Part of a small language model's weights.
Architecture: LayerNorm before each block, learned positions, biases, tied embeddings.
MLP neurons of a small language model. Each row is named by its layer, matrix (up: input weights) and neuron, and shows model dimensions 0-159. Each number is 128 + 32 x the weight over its row's rms, rounded and kept within 0 to 255. Numbers have three digits each.
After each neuron's rows, "fires after" lists the tokens most often just before its 100 highest values on Wikipedia text that the model never trained on.

L9.up259:099173128113088162141164134140144146137111112131073150132198102148171211090104122106084089140163100111159083117102137127138067149160178089139124114154093176103093131178106148155111135138165174147158143067155151096100105132128145107148141181124102144124143095150118124156170080127123127123137051090134074101098167119156119164089100096099122157132158117086196134144079095152169154050124132121160088127110157181158175145074159114099129153151100114164083152149168069142042111092177161
fires after: "ov", "v", "z", "em"

L9.up603:148151167138061099146106092134142107129140087122169110175142162139097146110128156135151109112110141144156159109100125100112136171136086068086099117136099126141218093099152186180149131134095093148196059080142124109119124154147126087046134151209153217138072160112130142179173154161101121147120052142118110123146089174111142137163142140142150147141117167126131065126097138098122183083144095129183131074094122124151085133115108132083170107137128110139099163079130082117075118066130150
fires after: "n", "ad", "ok", " in"

L8.up84:123101091156113168129149100134118086142098160117097137081109181111178187141118069077143151089164184079139144077135124149143069089139123148071142128153144169113107122128107175088109149105187139128113119104131112154134115169153143141164127192087130133127098129141157112077178143079121132120113156119128083118158122109166192128110040121112123121157112111090078134134078149102196097127151126157141111130104165235187110061188140085193125113130172126102104141088072107124081135122109156
fires after: "O", "B", "+", "y", "-B", "10"

L8.up161:111187165118060158179129115135146134107083165133084174134175120157164082109132106131165093127150112136115104148114118137099094141170080117081138146115188129130116080080142113130137121143124163134090132130051084131173080178079122138149148116104128121135114066135109179210132097106104085144143095086138106117089122105158128130125069147127160085208179076149176080075142127117128152143136119105138099083058127145142121084099123172123136203114194140173160137152131090079120188127156164
fires after: " p", " V", " P", " N"

L10.up212:156105100127133092174133099160143161122145118108149173143109117144148112129133134130166095102092115072104122168147108099029179119206054150078121105170140126088153122064202124098051110117064073154149096097118133165177103102153140098109111095113136113173115121102126119142112115149130153161111098181154113091114111145141116051166143157096188152112119089108090123133092159110142126127162147092094148141143145147111121144142054138103104215178176079100161176136178119133143114105097156
fires after: "19", "18"

L8.up485:170192133130128144104145122132151168161059124159113083161139137098168100090158148170164203153096159128094098188112108187106176147142116148129120107159115107197085093141102026183117091104128091118089178094154146135125107115143056129115092131146135093148126120173099142127119095174132106147118108130072115146057142153180065172147121055150156123143136136125128148154156142093092140119135089088166138096111159136097152111076119142086207138137149123161152168090099105096175137088117114
fires after: " ", " ad", " c", " Sh"

L9.up634:117133074158135087096102145137169161090098109114083125131146114153157097097049112150121101188127191118147184168145132137052178148178137147142127108154114112145056123173105182143137161140100134111154094138153191124165094106151100138197117062125096161124125122141051124119153093138110129142114071129115089098089097128152110064090134175099115118184147165106124182097159117148097162144121175098120148207140106169141136067132150138116132179128111159126205163101149087169117122100138104
fires after: ",", " |", " and", " from", " of"

L9.up66:092178082126101133151153102134141132102140125136113111153156138184134194103093113226144102090203085126128166054122156130092133121158126114154096115090131073132125112169134126139149118106122141118123093134127146137132146179167123114115145116132124158119117041111150183146121061119064145127128081140121143127075120127105152172057064131148171153170159152130198047038111116135122185083170139131115141134084151104161175129084185131154108202120143144131090144142160122141145125103122153
fires after: " L", "ict", " |", "L", "us"